{"n_layer": 13, "d_model": 896, "n_head": 7, "n_kv_head": 7, "head_dim": 128, "d_mlp": 2688, "vocab_size": 9159, "activation": "tanh_gelu", "norm": "layernorm", "norm_place": "pre", "norm_eps": 1e-05, "positions": "rope", "rope_base": 10000.0, "rope_fraction": 0.75, "qk_norm": false, "attn_scale": 0.0884, "bias": "none", "tie_embeddings": false, "parallel_block": true, "init": "normal", "init_std_qkv": 0.0172, "init_std_o": 0.0172, "init_std_up": 0.0172, "init_std_down": 0.0, "optimizer": "muon_variant", "lr": 0.0123, "lr_mult_down": 0.7, "beta1": 0.93, "lr_head": 0.00393, "grad_clip": 1.0, "warmup_steps": 200, "schedule": "wsd", "decay_fraction": 0.946, "decay_shape": "linear", "final_lr_fraction": 0.0, "batch_tokens": 131072, "seq_len": 512, "doc_mask": true, "train_tokens": 901000000, "steps": 6875, "dataset": "wikipedia_en"}
MLP neurons of a small language model. Each row is named by its layer, matrix (down: output weights) and neuron, and shows model dimensions 96-191. Each number is 128 + 24 x the weight over its row's rms, rounded and kept within 0 to 255. Numbers have three digits each.
A block is one neuron, or neurons of one layer that tend to fire together. Before each block is what it responds to, as a language model described it from the Wikipedia text at the highest values.

Responds to: Before sports team names
L9.down485:152078084093117148107128097143156164144118140124155167102086117135122092147144136125109091107156131154134109139125146121111139087173172102153139103150127114146161115116112136130121133128119108107099110129123104153117117109100113145099121142119119139127136136145120128108146118132145175147
L9.down585:170150124140176133147119110138122111127130145124123126131150128144118149112142111147111125079145145112148120115142109121099109137138142181184155133134091143139131115096114117103146150154078119107164165141174125155158146118142109140137093126132155133095170142126129118132124121114148086108
L9.down591:140137133114137107118139108119130097138129143167103112143113095150094108072105131114122162151067170103119160118174107084123116133104153118148130081104121119068166155157068155169109130116175136068102131127117140158128095110138169142124138092067132084119195098081120142153141107125088158131
L9.down818:147153110162152127122127066132099139143142125119141128148106196147094137157148116138124115142158113115116081153166128113145128144145109128159107114090185115173167171149073162158122099089094127115087125101141123170145122123110139154125121114154152133124106150082117141137172104122136146144
L9.down1020:141167121123109173125115117120143157111118104126132156147133141182097140091124078132128179120125172106112128110138138150175107120082152144107082123105123170138114114117114173104105184093168142109159103097112099110092149120095153175123178154128135142131156127117092115142129119159111112120
L9.down1151:173139143128135143142149103098095117128158116129155101119083121156136142148126097135104160144156087144147123137145099125131150059141094146114148137144120154122141098149141155159117137123111145147108134154132128126089111115147142131114123159167154127130127098119148174123132111138106127138
L9.down1177:127137086116186138138109102129095137122139162093146099127140087194116145128145097135147176092142126154157113109169140125145153120121133133153087086149166103156128128135090091125140110082085055123130167104134104171123124126162089121137086126141116122109116096089113093092107136112116141152
L9.down1332:087135095126099131126167134117129103124188139110092105133126169156112119124134124150125139127136101111112111133164165132153152064161105087123141119089120183123144143136122146097141109124130119170101131148114139114102134128156162110160122104109119127157134146128141141090136162121125066113
L9.down1521:131141119142158137154086107128167117105153122156124117116094093142149111134131172126118154088129126102125155184165154087168149127142159171144116142129107157196150154139101105111103127143143165119117108126126121138133071143141133147144148137125166127124107136133122140070113138128158133146
L9.down1644:147142140125109153107108151085136126111113103139111122094096104136103086156162124099167133140115104102098092137122153150094113150138159137120114142144118159131115136140108154106129145151134134107103158125119121098094149170121105096131106100127154164108075114195097116118130110130177109118
L9.down1834:098119142155160162136093153129127097127123089119161076143146099137117148128127109135148146129139176163128124152134140101163110140112130133148105097133116136133120125126099116142132090140122092119144082121105124153131122119147133094157121127124133095152124113082090112130116133135138153144
L9.down1946:133132129114188137150150133122143152121141138172134169095150144119097115142104127195120118149152170090151103114136133117102100176174115151131159131121109127147102174130163132133129145119162104137139114083120131114156129111135180107121145123122123137062106148140122116121131138128167144123
L9.down2043:161144155114133138109125108120125091083149132133107097141139115131121146095132127107150105127146095132157152127159121105121129107112114156114146140163103125092146132129082103134102146080147119120148115117130163185132095134092169106144113098106083126138131157115091095134084173115079086111
L9.down2365:092142102135117129116114165184171093143134100135143124137134133135083114167132079133170097126127129123113140135099091173089149131184144104126175093145151083119131129133131136127122136101120164137113136136113132141117131151094052138107108157096151151105114091148137134125103128144103148164
L9.down2393:130099086119145171089138135127096124128099164127126104158104115111169100162125140091125194074179144144118115111180104114134113137114113140103096130106110157136116151130141122150118166085110112123142074135155098177134106164110094134144126132091101139125106092153146150135117127109132129133
L9.down2639:137145145155126147129142114154134146127192125094153116101143095117144115134133137151099153148113145125154134137155121126105105118120136167158129151099116187120153130076112106136104131139096121119130141154122097122163124111143142124166147165101097162130139082179121099106114117145147118093

Responds to: Historical narrative word completions
L3.down2541:117157167168171101154096109116100129122154148132128139142116159167079114106110095143126118138147132122159111118133111127146118146120144128169135127181134096117135099122158165132125144119141109157134181172094112115113145125104164143089117113143113109124168148065156157123122109109135188108

Responds to: Sports text tokens
L3.down2370:112115115147181141134156079116148126112133096124130109106141134132143084155144153111139084152113113101110060118165171113138116133149123122134068137131137134138099157121097103120160127151134151189165125168137142103135120111152098139092166148127147135154135163122118144133117119118096091152

Responds to: Sports team name endings
L5.down378:099104097123125135104146090079151120125069128155109084118109104097165118160146128135174151159083105130090104129129110145117112134126137096128137149138133127115093167143089089137132108125083124153139108166126124128102162116141156141100146171079109094155126161145113107142111104141133070109
L5.down496:094116108120135091155138116177124113132156135132148096153066076083124171135099111130158119143143136120097113155143145114136167108120131075163136118107110132129104146126108141149121126116122151112135164136123150111149100132133122087145151147090144110148155155101157131154069116115088090122
L5.down757:133099141102137122136171155089077121124104163121106141123110133160128175160134173136096104106136151110163119095122105122126164161103152147123098118123131140099144137114100171072138161137152147124130108110100167168088127143124135112122144124127131128158107154124129122145109096110104132153
L5.down2408:125099135159175127102149127116113110132168170124125118125112112120135136086138156157123124092166092101106062139138121126139101054105125096160108163154099147158093070084128113144116127118144114172109137102140131138107127127138135081099127098077104139114151111141114096142097142160115127183

Responds to: Phrase-final completing tokens
L9.down67:101125130119137121151142147098106091126126172121173131105074105110112112098129137114098136138142117092134118111104100141119122107134090113145122099107158119150111139129134127168180129099114130135164139152137115135100096127126123119142118106067123133135127146115117116161144127133108113176
L9.down248:129114112136137148133098109115094128160125137134071148117112146132115082109132145118112130116112092140115153154122086097124118154122114144124107101122162100120134124089099139077129119130134108137126146099136139174105139107133149134146089112095138102061127098135146099118104131128157118133
L9.down643:125089123142106121132142107141112120107137124168136171129104129139102151143137154073109116148152115130118115140180065108130198142076157171129120120130139129120159084148099150140110112109126105104127127106139102156098132108166130170119105180141150168094118107117128137166146170124114121097
L9.down969:084163121152113130147108153138065113129110131113103099134164113105103109130160128168153112134167111115154111108171127170113095166142107080099106111141129128125107100116113156095133146165113119160111155122112104145120105168106142114123131120154153122116115132110120117110152084134102145140
L9.down1052:095106109102165095141125130151108138149134109118123120124115107165159144096110117107128143164131096184123101169161170130134162106121087129120139118151126108118100146162103057117086111144123150111127120133101168143137121128125121097090125157113143097146108172138128096116131146110098131183
L9.down1327:107132118117085195108086116139150147132127118129135135095104179152114122120084123103141114178141109124168131122179178136123145094069124161180125125135087130099115116111111157134111122109124105128100089178117103149119140120081144123115137116094143077115063090128071132156110128128154091137
L9.down1413:142159157155107183124129106116160105142127143150134113152127112160109110098120130136145073072130150145132104115147097138104121137136134121136125144074134129138107133102141137139145114132159165130117071138117131138106127133130136134127152098161167142068141134145120092139135155117118162133
L9.down1573:138110108099143109109160143102090138137100101103139113108149131147153088132128131133078098160168143152170145107112089163119113125167112127151125113085139120156141101112129163120113125133144101126123141140172143135157105099131096100129126148122114064115096148177150155139143107119141170129
L9.down1591:134139086117165112128101103147152117146110142134135145150182155150106126078128063146129132122126135117106099130145079103133134118096164084108139108083137125124133122104111134180123113083146129145144142126140119102102075138141129090132107093156147139098167099133143133151117088123118074120
L9.down1592:139158079125068102144117094100112141145139091073149128114119111117126108134100141121101105111153083160114129103138132088096118142122121080101127093133132111135131114102110111160157152105149160178140142127093127152125121129157137132158137144152074109169100139149156092121174111167133123114
L9.down1706:128092116143177108132159090133193134092155087145120144162143121142126131091133100106097126165133100140100142121105104083119095110118160103125116114136178137142136098129182113122160125120131115120157096170130136114115139120115132171105152097154164096140100138129106114117100157160080094111
L9.down1865:079121120154155110166133078094081123142153140104119116141102148139111120109117112121124172111122088087109111119146129114136134146149117155135129130125128112159171098130130126118165128138123116151149118074111128108089180135136134156143116151119108122174124117152173081123107146125113125089
L9.down2129:117130145108153138147126124085125134130084151113169167163155090150157153137168154111105147103131111162149137119120135132099138155123140117157136120129119147120099127114150129118126119149129122109148115120179171134123156159092113065127140128114136110161121096120142112120149180080121093172
L9.down2270:104107127129083101100136104135130138111117099096076153130139182107116165133114124134106112116120126134188112113120131126153147064122175140145132149087098136128088165172175127119125170156133145102143146113153085138077103118105103119131146120112127099123110133166101104137113148166133155110
L9.down2427:126130128166107091123116115139131141105172094164106133102154127120160129116138122117151102138152106144144088118140112110049109132122129160133109118118178110139147173093153127113133131150172107117160133113149134144108166111121144121122134134144118089092141119134116117097116167120114134101
L9.down2644:112148141118125149140104084122155143177086118143128108136098105101148125104129108122108097148137174128134088120161141118093194092147137135109115122180164125120141151135105157136125078116110106100106159095108135126139095141099124114113161153109132130123108131135129110099117074129091100082

Responds to: Transitive verb endings
L3.down1030:117115126117094162078147102131139138209119138118144087131157143196161125163156152129160132136111117137102169136107092140134126099093177117079138157100126138093114112130115133153132150129118121156184118123111128145107108176116081156159093152141134111105145084124093105112097128129168119116

Responds to: Verb-completing word pieces
L5.down758:145128105131080124132122147137125106142123151121149117138143124125129127110129130133161093127124134090130126152147119138141082089112122136140151125133130161129190112170140155151131148084149103125134172175127137159094117094142081126155155132163124098104119166154162085128151160100109083115
L5.down765:119101114109170144137108106141113096185123140163097110155110098153132099126086103124179117121160113134128125127142138173124134123122126124151084156135140110146117111184121160121151115153048134157101145148150112140144114103161131159118133129111124125177130130108125114099094127172113136115
L5.down1498:140131153131170136122126103095104127121110131131127121139115115105134148132106116128102095145113099117098157178124096144113156123152131128171154111134137136130174148131120122148158140137149141145122146155151152111192141150160113112152140107144139137108118120162140146105131155111102087120
L5.down2319:103117108115137111105108120159107161148143162116167132133167108117106133125109177103113139154158167138143098112148140141105117130112155105165133133117176135113089160110106179116136128125139166160135116135142152139084105105150097132125128132142088114131125115135105134109134104106089167103

Responds to: Gain, take, lose verbs
L9.down126:127126092149140146077114159137132149113119149143120119128130164143117088123142167145081114160110136122135109177113114069168141103108144168088153165139175108139096137177133144155105115148125098105156102113151116096077088109121066121147152148125138109163124108107145092101130147101131126105
L9.down138:137138167131120105090123132097117099175153163106132127141143129122140151140094131094130121148115163141163191140130117157120143093089119138126132103108121116101136121164116108163098132124180147124157136100087108121100183144149131142158144151116091103100108150095132108101120118146104141131
L9.down199:126118135144125117133132169073128126124163141143145134121073066146154088118169145163111131124104153140142136128120137155107116123119133168144107135120146125108140108100075131104091137181179113123135103148139144135133137122153127115121129146157132141158144125125101108166143114126110147117
L9.down387:144130126095127149136091128132132130125144174158148107126130115156121140177111164154116143132138162122158211123084116116120112182133113090079110109139147141123170124125100173116154125079162115134084155109107108114117169132117100181102085106105130117132103135185112103140157134074105103154
L9.down466:121101093174115099118106122142087133077142109146138098124135125128094143100144116106121120123140177127141148157099135121107099118123116131152104143120129128108145111123138105115117116167138123136158101129132142085103157121146121163095140093168163127139084089102094136109162107138112100138
L9.down531:116156114139115137092161139133077116117172094101101098127165119120135106122129134148153146119101122139133097124111128100136116087113073145103166123129132133161145156142173152189124123135060093141097138135145134113125088133172122151143121164128152120159126110131108151146145105131091154133
L9.down592:126084102159120119111130141127144141142113145146125102136102110118116123142143128110114084113118126105145120075111159090131159119148132154125125092150096142161132115156118101136126130154125138147146112130189100116135126112104116110145126109093146136121168113151151160158048130132106131147
L9.down649:103113120158137128170139139107161134121164127167164157165132143133129136123135124127127152123146108140094117128160121112139146131106137170129116151112146154090146165121160101098148133091107131104132149138164150096193111115158112120117175116123085089155123145128111093073150147097099143149
L9.down1525:138133169121135133158176123130111116131132127149105087151106117150116095139106086181099137140096183137118147126145121124163126148111177111170164120128128136147149119143157131152124143119167101166141146097132155119109119139121154106154113089113133122092141132106143150124136079139093125169
L9.down1650:129118094149107132153146155117123148156167143128183124117123141154148137108120108155128098135120090063132139161140148118118123058129129149148162145129174110100157166142143113159158102128135159141161133120107134132097113123146116180117117079130096103171120134148092129100116111118089145143
L9.down1686:097128132143110165126159106152140094148112124138155118101159138109096154119163124123140110102156126134151132140107114100168137131095122135150121137181098093124153125135130122137140125101158174141149087147105118135107106182093138142137120139096135184155130131125126141150113160097143097130
L9.down2059:103125136085159092140145187125125131145125148122124148152138098136118090140139084130125136133159133147130173146156114108127121100137098130153137136113098118128120105154146100153126144115177157121149139149156153135112142142104114170130132137095134154108127117103115162144130111099130074151
L9.down2152:124120116155129118136126098131138146118139128129087120156109132157161116139097107155146094132145139172109116143176112110133126166117108108150110156154117120124087112139098101104144131177153112139093165137163120130081132139153125127110125133106150128106143125100100139151169098161061099161
L9.down2193:146169133098160105123120181110175134134130129107135123130132124166151090110097090149159131143098122078173123148124142141123143056097098142154164121128121132113174114070133138147101110151160154119103141114151135113125134151107109092134132138101143168122141126061147126152106159177175120096
L9.down2434:146129095126088123114153114112168118137118111143128147087134136173126088142145122136110123155131131129148120134087117131137119132182115102101111146123116121170110110167146121132165127133145114169166119132152137159153114128117113121097169120134158152133145161142143150155137119169112102117
L9.down2540:112159146158114161138113119104138158119096139129133095106131118111131147110108141097140150091119094124122152134151158104154132105134162117113128134135141109134130081094162123154127044096147159129124125101144091118146169119120106105124097157077140143108162128162148147134156114096141137129

Responds to: Final token of named entities
L5.down353:127098115160135140144086097121144099131133148149168096123139143109101093083097132087164101151141151143102141147128192103116100126110141096152087134121132106101131123128179123108089142132136102094121166114153133131107131171132123090117101128155167112134127177120121090130078138132138138141
L5.down1113:128110157112164093157116170129118089147120129107128113137138156104121116151118146044161152132140132140099110125124142124123116133122119103131120146160127149085109102105154117152124129143134183153112114113131089074144116173153174118140116122119129132103179160153077133122149127138076102121
L5.down2542:136124150136099129192153065122103142136152135105079149105113119141119136164153134097161157131147129123145117152093151110104116122147171089134113117165159138109110136127120161152110105150119079132100156123180158117123128179150152089100125110112097116143117160146122142135116113148132103135
L5.down2586:095133090173152119117086114136124099186128093162109126143135166156170141111144139113170152097123123136082178129104128155109127113124140103169155113127147133153147102102119090156177106117165143129121133125135151139172169130137126114130116091085107143115151104119136108092143122122081094120